Weights of a small transformer language model: 16 layers, a variant of Adam for these matrices.
MLP neurons of a small language model. Each row is named by its layer, matrix (up: input weights; down: output weights) and neuron, and shows model dimensions 160-287. Each number is 500 + 25 x the weight over its row's rms, rounded and kept within 0 to 999. Numbers have three digits each.
After each neuron's rows, "fires before" lists the tokens most often just after its 100 highest values on Wikipedia text that the model never trained on; "fires after" lists the tokens most often just before its 100 highest values on Wikipedia text that the model never trained on.

L9.up1290:528487473472474494480468457500490475516526516536542491495469525499485516529514483551486486524512492520485483485496478502462504563478429531511473552509438485502532473513509448547541511463504473524516468549481490535500513506497500482461505508504479488504526502516532499516540498503501504508486500460459515539524478498517506509487481464491463471501523459495470462458486502500539535524513
L9.down1290:498525511495479497476502482514519499551537531513538491508497474502514489509516461512463507486512485492541504512469473471544502528522510553507521505506465473489502492514483548471514503476533514521499504516499529470514517497491483511486541526503444539530506495521513486513512506498491524526528525505468518523493525450500488508533487456492497516527434466542506476542488505538533502471502
fires before: " |"
fires after: " |", "|", "\n", " 2", " 4", " 1"

L9.up611:523509464517491522512550489492500491537475510503477496473495532476524488490503481525478533513481539552523451513510484491466527530530495470466475534510485490429553527500472497483447511497498468469499527472485478549455494512460534508486544460501478495519480453514499515518472487513495474529492472516521531542496487493487489461523481445517520514516486475511482491501495474558517515526486
L9.down611:473537451497493524480490520522514520489517492475505465512521497477518522500502466532495495501492517519492472511506525532488526490502483492501477514519481456478490481498532478481505470440495510504438519516508517511474498476509482482490515476506511507452510517497493462508474523512518496521500509509512506512466470497578493512473502523524486498519484495540484477493483497490497473496515
fires before: ".", " |"
fires after: ".", " |", "\n"

L9.up1225:503561543506499510501522530532486488484472516514507543478523515492498492460491495529450520498465514540493473482469490494491513531475465514526505510482458459493505491530501525509483489450520521521519527514486480526508490482506487535523494485494502452480494469521497535528486536552515520553488530447529528462505489508516537492465440495541486470503493500474498542517505503528541530496488
L9.down1225:513471500518495496437498495515504500541492512481516499484504499486527528487518486536481463492514461478497503556482480445533471487465531514484463490474504507465516502503518478541530493535525484473534508500456531506503554537505503497499461534539463530474499483495504462469480473475518539519571480491480512507519491514525502461496496541469475485520517474465509515507502523568525503474502
fires before: " |", "\n", " "
fires after: " |", " ", " %", " 100.0%", "Review", " 100.0"

L10.up335:537481486453497506465473445500501495525554458472518470502489498481505513504528489493445505528488520518515466527480532524511524516522496530470509518534468519523528563534512505496512489505520506460522481500459519498489496494491473520502568457462499488463482522485530521513496453469497477498518509499441540498480466513490508479515545470518537460533510460513467494540465517494522504526486
L10.down335:450538511498512495477488536457503491496466541498542490513495500553494500490474514497500471465477522489487528488496459477495473484495475522527473491530516484491469488512488529535487491480477483486486512543465514438474502522493530494470478495577501516500511503514503483498468554524514462506516515521538458487487551501465482499503512528498488507496497537512529519528516502482479500491502
fires before: " |", ":"
fires after: "|", " |", "-"

L2.up84:511506483488528513467496510507495473491511538511492498511545503493466535477517494515528488495466517523505520516488521510514503546447477459475496524502469475497505491501530460480504483497480487540495494457488455526525496477472518475518496493471521525522484486517544515504532491480461563511513507521478548489507493487530521487498481489531530491523521441483522459473512485541542471531485
L2.down84:516487498498468498485494508494503491475497496502519469466505455540494499495518463558476483494487477499522544504455502518493535515494469524446495542516487504509478510483521519464473476506523498509488522485494504494521502501476509542525521512478536494488461505545494479510476465505485463515503510507483530504483509511518536478458503460492477520521467481479473528503476501503530536541467
fires before: " |", "\n", ")", "."
fires after: " |", ".", " ", "/", "s", " Report"

L10.up1091:496489466464557522489462466452511515471496520504519469535490518488488536496536542516491467498455489497555507531480504523485485512499487473499519524521512548482526494454514454511479469501534492480496504462489471560495505445548488505498546470464521510516505518507495535484521530474500488506491527489511541515468415543508515455477473470498519494553543504505510481527483485483531497489455
L10.down1091:512519509499495478509499515521616518526469513529472508471515492534521482481494446475530513489508518496476528502495515486502523481466506548481496469497465482489485490486521534485466514455503507488480504517514513478457533516490496487515495529535465485521509509546489511515506539516510496492494522535487469466503509479521528489507515502499479484441484469529476498524489514519486555518511
fires before: " |", "|", "|---|"
fires after: " |", "|"

L2.up359:499517512490491555494467494507499525497519513561501517464480509495524549521509470482512486487447488489497475482505502492473518509476460497487496508532526492508489482495453502546494522514505519544500475497506554500498504483484518465500515505563488489497468511512512501504485481452523500493476473495479537494491493512489457500503445486462469488489560521498492499452540511477449455482478
L2.down359:447483521495468535487547491489534519494486483493517533494506512491513489534538502473515490511499522454495476448536518497524528521503475526462500467513535517522481504533471511493519480504485490515488436556488520482499526494494473500533478529529496471517492537478490494488473528465487476467455528542477504465524485526497507526496497473503439548493505517517531518432486519475456510505503
fires before: "===", "==", "=", "|", "===="
fires after: "\n"

L9.up958:481513469470491563493469490470474527550480530519541473521497504533488527484483493495469509485488491520522450455470477467463513520480515513501475489511504486481458496532491458526564502477497484571532520506493484542485493538512477472496473484471507501452525494535542522501485516510486476501483511458487503495457478526464512455500468456495494460504481513487513477494501493522473522542515
L9.down958:502513491529482512522495518508456492489509500523492444514537473516545501517489539485468521546480505504535502488487509496516489512531474516503516542497475512505514494521515516526533508511495467487507498484450529482526476496532489558498491502501490464514494477501487490469493505521476515542485500471501530514512532488545496525449553442532467517507433498468489485487495564485505528486523
fires before: " |", " (", " 1", " "
fires after: " |", " 3"

L9.up272:528499519510533528497506499493512511539478496515467481477497568510544486478532483518473462500535524545517494496475496502465494521503514419469480489486467496481487514420473513500444499482504496510481574503501467557486483494498523456476550490503486454472468478488484517503453527520511454491486466506487506498550473516543503471546496491499497514495476500500484531517502529505501539500535
L9.down272:500488518534539480512510534509485500502478514465475476504508532501544495523487481564487510500511489548523486497521553515510516457516515487533477482487494470483466510477507561506518478490493500529438545528503517540508471475477531486515518516491489493498493519514481492547478490506534493522472493486507472490506510523516480493505511506497510535481489475509483509499430501479511503494530
fires before: "."
fires after: ".", "|", ",", "-", " et"

L9.up871:512518548482514548494466483467480527542497509519538464509541518507489500484488536483506527479481489500510466459466566503513520517496533468498523494479449461511460510505475473524504518488473526467504479486429476501503517490485473467492496477498470492506535521487514488463518438490512502460526501489432522499483479507497483489545452485501508495496511487501520483512492489496558471504491
L9.down871:493454496526535437503530501541478513495506482487473529487471498432478513503546491528463457497518479505517504530515467524468490504524487493486477518498503522459487527471477517467463474505524494516537526541505520474506482526536484483526492553530504485516501489515489521486452511494485470538503476482499476510524485523525485521505553477485490531506480543494489512470485489491463512485503
fires before: " |"
fires after: " |", "|", " Set", " Number"

L10.up885:461526522495516496540513501507477496489499516528466496494471486507508516521523529482491549472490502515518510496496484455493481556512489487479481530501504518508513488498502534504520483490533467504501512476498479525524487511475504490492491531501536492489507526541498510512518543519505548482467467491434531499498476547464462522478474506496518491497523513562492499524495514543469480454492
L10.down885:519489511488519514489507464525581507488493498493473512490509492480508502482494445510489455521537492516491540466509485497495516485523526506507507478511502484551496495487453512483489484508498500500479482508495475519507530491528477519543492467516518517497491483478483509514466512445523458540499476533496517554486499478535500500447504507486466490474519516489475485460528539485509493497478
fires before: " 0", " 2", " 4", " 1", " 5"
fires after: " 0", ")", " 6", " 2", " 1", " 4"

L13.up550:500500479508520513516509533464508512550483542495494486500508498503549505460477511533496537509549495520516488525507502503498509536505488459524475494475506476473476520489555462508517459471454534492487507462521486530510521483484519526480542458460479498546498433545459493524496521521521534494476421482482484475519470515461447535477479530522471473487507466488515525485501504510515527531524
L13.down550:486488487459518479465517524520511444496480482495484526494451509531504515530505554487514494501492498514441492480503492506541471527513493538453502488500456556525505456533489509501488485475546464507516488521570498466505495493512510444507494526495502487507498562474517493435517499530481481475506542511501467451512543465493485553497514489468511519526506535520495533499488488470466478481443
fires before: " |"
fires after: " |", " the"

L2.up549:528514505457471574510492510520472530526484496516497502496477532510538489570495491488437478536495500478493518471473517538502530487504490497502492510510515512480461522500472517506488498536478531485549522509478532501503526506535554500460492439507491517472474521496492498522511498511497469460500469495508521508485513510449492500485472527451478498471497526469520514523520512510490462504549
L2.down549:444490529455533495464500507519508473501513544488497544455504500505488511520438545489512464496504518518522495494499514519451501496455483493507554460500508548496508491465484468492491494470489490498510519501510526535486539484468509465526479544457557511466500473513476533474472466526501504465491517504512491491493467511493539482507513464494504530535509481523534555507485456521491560511503
fires before: ":", " ", " votes", "ed", " |"
fires after: "|", "-", " votes"

L9.up1088:528582504456546518484431456524498519485498484498539504488490538467508506493491488490518480482502459496490485489512547519500484508540510509504439527507537473499462511456459495513498453498497504474541537530449520566454545467468506497481503502527499497519479485540551525488497503492489518488497457512524505509511478535536531508466507472476527539504479484479526538474439477542501505492515
L9.down1088:467434478508490437486540502459507478489537483481503504505509463562503510512539508535513526517497490515512503489502469477501494512518509498478580485475497533493559534545496517477502497432517456516442469526512473457512480553492494515464549489539478457467533518483499502508481476492507497505510492506493514479471482477478506485536463518518500491490465490529506536512531512480510537459458
fires before: ".", " |"
fires after: "|", "-", "\n", " 4"

L13.up261:498492498476515543509510509474498521539512462500511492501514527533529508531520544516515486485510502539539475497487508502443489518521515467521499489479468503483537516536465488494518497543506491433442531529518476506476539530534503472493512461458479501514509505523502545516533504471487537451466475461453514499468497463564463498521499538509498510489503504516493514514495514513478497463523
L13.down261:480526453449499559484524497490578550469513480500514463515483501514489488485492538481501466474500524514513478488512483457541504513480460500532471460501491496535475536522518543514526460534469498486505486496486465483507479499524458500485492518510487533483524483532500509491513487464529478493525539498506515449454474514481490478478531503524467504518504539481482495463501491506447499445524
fires before: " |", " votes", "|", ":"
fires after: "\n", "|", " |", "-"

L9.up988:500478495478518528515454511546491532511493508531485482514493494519466570488495521517507513501499511503517493495511510473482500482466486501505444500505478536506495494439520486492461512450489458506530513522480475502520443537470531489503497469498533514529507462495512529559487546520462534503487491493520524498488502497500481464488502499467534484488516495492492511509473487509509468453484
L9.down988:477519489505498489518511506479538480508483496527504520462500465501493447457499474493527518519528486474481520483567518532520509458501482492489525468497504471481478481477481530519507504474516534528461529497514512425499524507506482499513485492499480473453478471488447457464458523467511507518460550507493488482487474526493519496514471464520465519487514509532518512507489478491487479521497
fires before: "\n", " 1", " –", " 0"
fires after: " ", " –", " 1", " 0", ")"

L9.up1175:499520512475482485501510452515509504519507514496539508476517516481474512504486467498485508524465505494508466490485458486499510549496477488496454554505470493489512507549485487554474469445469493502518517480497505501482556495493507505482536510482478496506480486492528495466514505450526515500549481517476486501539481500494538475476492494473490454561526484480484467417495488546504501539465
L9.down1175:529497527550494540506492486484536486487471488481479481511488486538554514464501503515514486486527523471482498523482479496516466542494504526486522453481510524507507477453488553460447501486510534512449506521490479493487470483511542500496483504510498535479512485506489549503438520488459491486473490514550507508489501498485491476544529556545483466474482479510486493543512479479530495474468
fires before: " |", ".", ":"
fires after: "|", "\n", " |"

L13.up1389:523536504461535520466475531527432509528485471500503534497502525514499547507497501501495473476478494540531442512493501471474508517458534474483525499513479522479529507487515488526511482485460492515551496510455505526472486524477529494488521497497495492496474494508515529469524508502505554479546484502502503500541478470503503486542526481487521455511542497508484510494510508524486522516492
L13.down1389:536511498478502533509481501526470537525503492470487519514503499534514544508481497509501495478490502505522484497471513480493477539485480474491491496495501507492512506487516508513523505486477495517514505518465534504472501491489496475482510502483483467518511498485523506478522488488518519486522480514473515515505489463526478525501496522496521499507528447498493502478548501498522500519506
fires before: " 1", " 2", " –", " 4", " 3", " 20"
fires after: "\n", " –", " Heat"

L2.up308:515515508494460546484489471517477532518517530525515472505459518527571497472520466518450502476509497500498441506475491478492519572513476490498479506520514477480518481501539509494481552497479526512527500476492511517537511500493500477499507508486491490493527525503544494518498456502535453495496501501520504506488521461551520503497476460493492494467518501462513522524504505495516511508495
L2.down308:522547483476496488496544469462508518529485497503542520530465517468497481485509503531506512491518527486498540494514508546487501495551462505465522541527545484442544491514462504455500472517491501493449516504482514496518529491513500512553479518518488515469498493521488481513490491488497456451511568485534473538479528532494481490476506489499445534515504530514472502499521474499431525495505
fires before: "\n", "---|---|---|---|"
fires after: "\n", "|", "|---|", "---|---|---|---|", ".", "|---|---|"

L13.up1441:510487507518504508485529502477494498520513501533549509503507483503517523474524516521458512509500450540536492499460474458509483530472496501534479495486476528498510464489495580518497528510497497486538494510481514490466515505519506480436530485483456522475495546476522479513555521519521544469490485532507529480488463502494474473539517529488498515526493423475499496485480502485520505492479
L13.down1441:503454519486482520515519475489453492492533479481480481494484513488487462509462509509485471534513492482521488485511496545448490482550505468519534484502501479477481506508479452490529485519490476502479510506511501497517485515450534502523514522477528538477503520500487517495511457524513507502481517494491513513518517519504496482496499465483516515532485538498507483522494499550565553517547
fires before: " |"
fires after: " |", " O", ".", " 2", "|", ","

L13.up1406:534525527508510566498490504512497500488507517501498458458497506522547516500518540523476487529526527465532496468509502508476507496508472492486506501492461489505479515507536499513515496500539544478510523519483547511483481462526484504499506498498516476497516513517474486533484506478520516477478484514477527501493476478514538469502507500497487464508471506536464505501495530545486510463549
L13.down1406:476487475540524510469480482492441500474506471444504482485476520490518485529496526513519498508518498498508520447518510490475465510467507513509511541511488484509495500470504465489488486465483482499516539490513501529524479493488536449550460509503491520507491510499517517513508521477529497500534496488525475474532502553523502509499467500503515529509511498477540558488480486503501556503494
fires before: " |", ")", ";", ":"
fires after: " |", ":", "|", "(", "-", " ("

L9.up553:487522444479507514473481477503483515545457481511523488476498489484549518485472539534468502520487470467511503555461461483495543526506496504497506552509481514490520535471492508550453495473489527496514497544478484514496507510502471465493550486440497471514510500492478490502508545496495525514510499500521529522520479475509481493504454470480479500534530454511456483488489496486515456549484
L9.down553:524491520491479500474484507473514515518535517458488518524520467516482498507526496515533496500532464506497552568514544540497503498520471501502462470483488460499484447473467514473496491463540499492472491481485501479501484444450510515516449503496503484509498517473489509482456517494503531482478505533488445472497533501504514483504529472498501514536477524486498475497498492499461532475492
fires before: " |", "."
fires after: "|", " |", "-", " ("

L9.up1163:506498443442502532485455449541460527477506471472531491507505452510501499507464515477495510543516529518498505505463526513504485544480477475512483513511454505459505540481480520557504522484526484489509512512507493495468475548475514489453482507490500464485517491487505493482512539521536533483482473485492538476495472500541459485515509504543521473484509487509537477473501508490493515529473
L9.down1163:490509455552491483511498518520474455521489514500529542536504493524523464507528472487487502441513496506481480541472500510533484493541483546483505519513498498551501515506481519494471495511513531519471509517524482528529527490508489492498540507455485485534486501488488518519514483480491491516502552485551486511455529477495515488493536474479462563488488497535494480511475504478480472476512
fires before: " |", ".", " in"
fires after: " |", "|", " and", "–"

L9.up267:505508476455487517491460475508475521531494540513507476528494534514462538514503513477495503449473539485494518502504487490490532498531524464468482522517473485451491515534467540493513543435508460490533520507513476525463476487505473488468537492516499522507478456525526517490501468490490519520526480493477547496510443490487499495520513501485493514529467471503493487501490510520550476486521
L9.down267:511451528485514521486527508502470468513489505527481501511491520543523479516488499500445513499536482490514527483515475488493530531509460540520549511470492526524495537480482508466497517488547535498473491509475505479513491538564470527547509481520538503475492499513482496494504488461499525530503518503547500492480511511495507517517507493531509507512429515486508517527507545560538529467488
fires before: " |", ";"
fires after: " |", "|", ";"

L9.up829:496531484506525550504506441473493522491508503513516504507501501468498491462514474484518502483508517501484494532483533524487465499479475464478492494539462480497510509512503518499512505534523475543496508507524485595464478478478534491508517498467491496487461470495501518501537498496533511500505507480455479518457460516448485482469475517545532555508464452527505459477508512542492508486545
L9.down829:478487458498491478501539481508549478535496491500439498487525486517484503505513458505491551513503510531518462525567497512488506518504511448489480502514556455491487509489517550476502474450458512475504539508506498487486481486496486496491514462528521464475522514493487537505505481495505500490481503507479527508478470476501486505488486493482511486544508503490518502481478510519468451489477
fires before: " |", "W", "|", " hold", " of"
fires after: " |", " semi", ";", " "

L10.up551:530477448488526528461500501474492515501519476564495507536521491451470497517515531496489529490501487510509511558495506518515490508481532476489494521476482517475519502431487486554512520485509534494520480548499529467471478479538478507491498498530506471508423517458497493539532505518536551486502503466502553522500530500512517503498560463505517498492493489545474496505481550488473534494518
L10.down551:476495540513527533488500510469523517526513537528509457495442478497471453526520532494482544493470502504524530507555491520511472459507482534490514523526496532515484525549447511500487485510473432528492462461554489547475519455454555507491503491495536493453505477455491496515492476514491462442480504529507483524488517493498493550490497505444512494481508485469562546518480500463505488505508
fires before: " |", "\n", "|"
fires after: " |", "|", ",", " 25"

L2.up1448:513507543470479522518514515460485466487551505530477481481455479514526487474470481490525498486503528550535520482438477491497529551494477465494470568518477482517479453488520510487484485495487487484493511499500495506505494485465501522487482530515476527471511519510508510487513494522486482486459437480470526509487503498543477482511474460497562467471490474513512461526512522557525522469494
L2.down1448:507522521510475496489507517478521505463544527495451505475488498466462488531504496492535492497503474536530521506483511435508516497489516511485499503518485500497508460518524501477509507486505495478498489499479488491478496504458500510495471531529481568513436470519531517526513480491559477495533492530558492500446477461485477534528482469482484520505510478470490480499494478502484549505472
fires before: "\n", " Votes", " ", "---|---|---|---|", " scores"
fires after: " ", "|", " |", "|---|", " did", " Candidate"

L13.up143:529501513497492551463470488476504527531482515522519486496474513511523509498510500527448514495499498517490520492461518524496503517489461497484513543470482495503490476522492485496540483484550502496510522526516505502472499487490503501476542459480449503505476485472545488503542478482452494465469525505484479510513478485523536476467489496511467509496515473495478503510501483525504516518543
L13.down143:523485498463538502490515474494437442495492488493530534492463467502492541518516532561512476522528499451512521496513528530521498503491564511502493482493518511460538511481522505486485472479488527448525519476523490483511487499512524502517512474548491504499489501484475514480504506533499545480541464511469488477486514551525492515492494505462469520521503496505501500499480480456425490521471
fires before: " |", ":"
fires after: " |", "|", " •", ":"

L13.up404:522547468507500505529479532482487517535507493528493498525487492491507527476490504467458481516475507483527478501468506540463515471512495483458468500473476495517498568494483477478511490505494512486509530462513487521472504502503532528473499472486455487513470507467542545534493458506510559527527467504491506485529492517533517446482486490530468514526496473540495466493469512547489526514500
L13.down404:478552472492532495494493487476550513488497518489561511506488502520519511473526501505490469522506487522446489503495496518486464530509524535499454472451525460536464464491571469503513506513462527463445523508514489520499508498527480490518487483524513508482487487526489461508499530514496480462531527522491497512505503517523480526480529472534494503500517487473477491539498470522486479528496
fires before: " |", " of", ":"
fires after: " |", "|", " No", "-"

L10.up504:525533535507523464440486465523455517546482516497500486487511521476544545481503462508492472420549465532519461497515474512474485546521470529527502532524512530508510532467511518498504517523507535532487524480443516493493516503505482503501518492474483454498515543487516517489517503465501488512479520459516506521507466513465549505511491523470513492516495506552516502502498484506486499499499
L10.down504:510520505460539514454534493514488511530486495498512476478480527540504504511498480494517504505527465455468478444491520518499511490525477510524488470502508539567495551462506534579480505540471471540469498509469488545465513518501524506455502494473546474464491520490462475481516534475528515484465534549497498543450485528481523493472522507502451497486510538530484529485489527572514476485506
fires before: ":", " 4", " 3", " 6", " 5", " 3,"
fires after: " |", ":", " Small", " Heat", ";", "\""

L10.up1068:535497512485470496500489477540464544499486466497512494484483484470537492556505512454485477511468497483484507514473540523535534510546487525487440509514486499494484517533486497496489532524446505458522492455493508501484498488521522497513546459481497485542483545561487513470487459509506528489487451515518528496477478513529467493543508497481499479461479478483503503496502478519491481522514
L10.down1068:504516480528483423508523483531506465480520514457454499510524526451507495493541493544463506503494509493498478485513496500491492518478492470456503494508518522532495498519558458488526499506520487452484507515515514525492477490496483487487482512535534530538531479432493519513497434509495484521504495479513503530456501510514516538515485489492467447474482512492490525492478504481483519457488
fires before: " |", "."
fires after: "|", " 2", " 1", " 5", " 4", " 6"

L2.up1379:494485486522472516460463507504532516523521506504520485461476530509489537515491474477520485471502529466497506516523460484541454515495532517537507463528519549496528492462502495496535458470515487493509499539523581497461503517500503527512499527495505492496485477499469549474484515508498530485531501546455468512492454486516444540487492514503473503479498505535492520461545504479522507461499
L2.down1379:449498519502493485447528514506665516493519511486494480522507496493499489499509505462554500479513521441476531503529507504505483461521527539497513459506518510494505488499497513461503514456528501479500486511501517458448499518529490527565488546506481513455493491468493501496479545502500542532495482551481467466450487489524478518477493515526502495465482493552511508487509491483546510531523
fires before: "\n", "|", "===", "==", "-"
fires after: "\n", ".", "---|---|---|---|", " |"

L9.up373:530520526520505513529490544518467524506483509536458477491510509490476517514510520517495492460510494545535505523520498446527511492478496493460481514526487538528462477498478461496456492487477500544506513471470473485486449467489550441505508537478534489474511541504531558488528491521502500495497503505518507546489476539484486445536464542492517517530508501480468517487475506517479500488516
L9.down373:497490510508483500517493513494507485452479540523484530497518490523489500487524495533504522503526481488506529471519486522508534470478486521474492491517498486506491518450502503466471528478501509500497502480491516475531466465524536505528460492509506500483518472484487555472481479479514484500487522513491504516482519500550516457472430532483474521484517514481502499479477508493506521498539
fires before: "\n", " ", " 0"
fires after: " ", " 0", " —", ")"

L10.up1179:520560508490512473499536517530449494555512529523511500529547496510507554482483502491531492447485515500518477457488496476540541536497495485481502522470496490490507537542462544454460501498474520534521490518482492501473500484524512482523503471473523467507452488515491519492509514503497548485559512499490512482500472505483484463500491462527488497519514464526512542453516520558480499490479
L10.down1179:508474512506562460484521489478469503485536499516522510475533461506508500470489489508567489516535521480515530509516511532479454504487498524491473492460498446445447477496490505481485532487521495513513486469491503524501470524502473486553466537488502497501538509489454502458502482478517493532525492553498508548498503484528530519482523430486490516495486527512500482476520509518513510517504
fires before: " |", ";", ":"
fires after: " |", "-", " D", "|", " C", " T"

L13.up1317:493550501503524456504471519490469490484539490489522498499464472508512492468517516507511511494507493486515494494518504476520514525479470498505511500525497512482512480539511510480476494490476490510518554549482488463510503506501505480497511518463506518494456477502475542482541481528512486514495511528431546500463515519462461525540532538540473479480523484531470494528500533487542502521539
L13.down1317:534451448527544558466468468532510549469497499513530424492518488488498523497480504521535496503470495445501514451522523489477450463499499516463528502532539476480532487481523493520473501507540498484509495512486489462499480498525510548513468552486487512469464499495498479494498479482452476531487465507505465509489496484509513482488447500486523466510498513492517530528497536506456513509502
fires before: " |", " ", " Democratic", " Republican", " hold"
fires after: " ", "|", "\n", " |"

L10.up1463:519528509491483574481482458534480528526471468519491524504489558503497489496486502517506482509459513500506480512436499542474482484480449476514456491480493468488514508531538471508473481463484521508482535526510519515445506483458524509483527515459524542486490490504491475491495515562507481481483508513478521513505526510520504496500487500488539539514519457509497536501486461497512490517484
L10.down1463:508506492472490520477512504506461470532504529483480506489490482484565504514488516529493503521507536504544512488517511482525549502515540495447485478493493476498490508477497507522517491508525502488489487455486474455490546546498509510500456493529518533481505544488514479460512478513506490518501489475503480525471496524501512515518505509547490510522478482487532511487459456486479468542485
fires before: ":", " |"
fires after: "-", " No", " (", " |"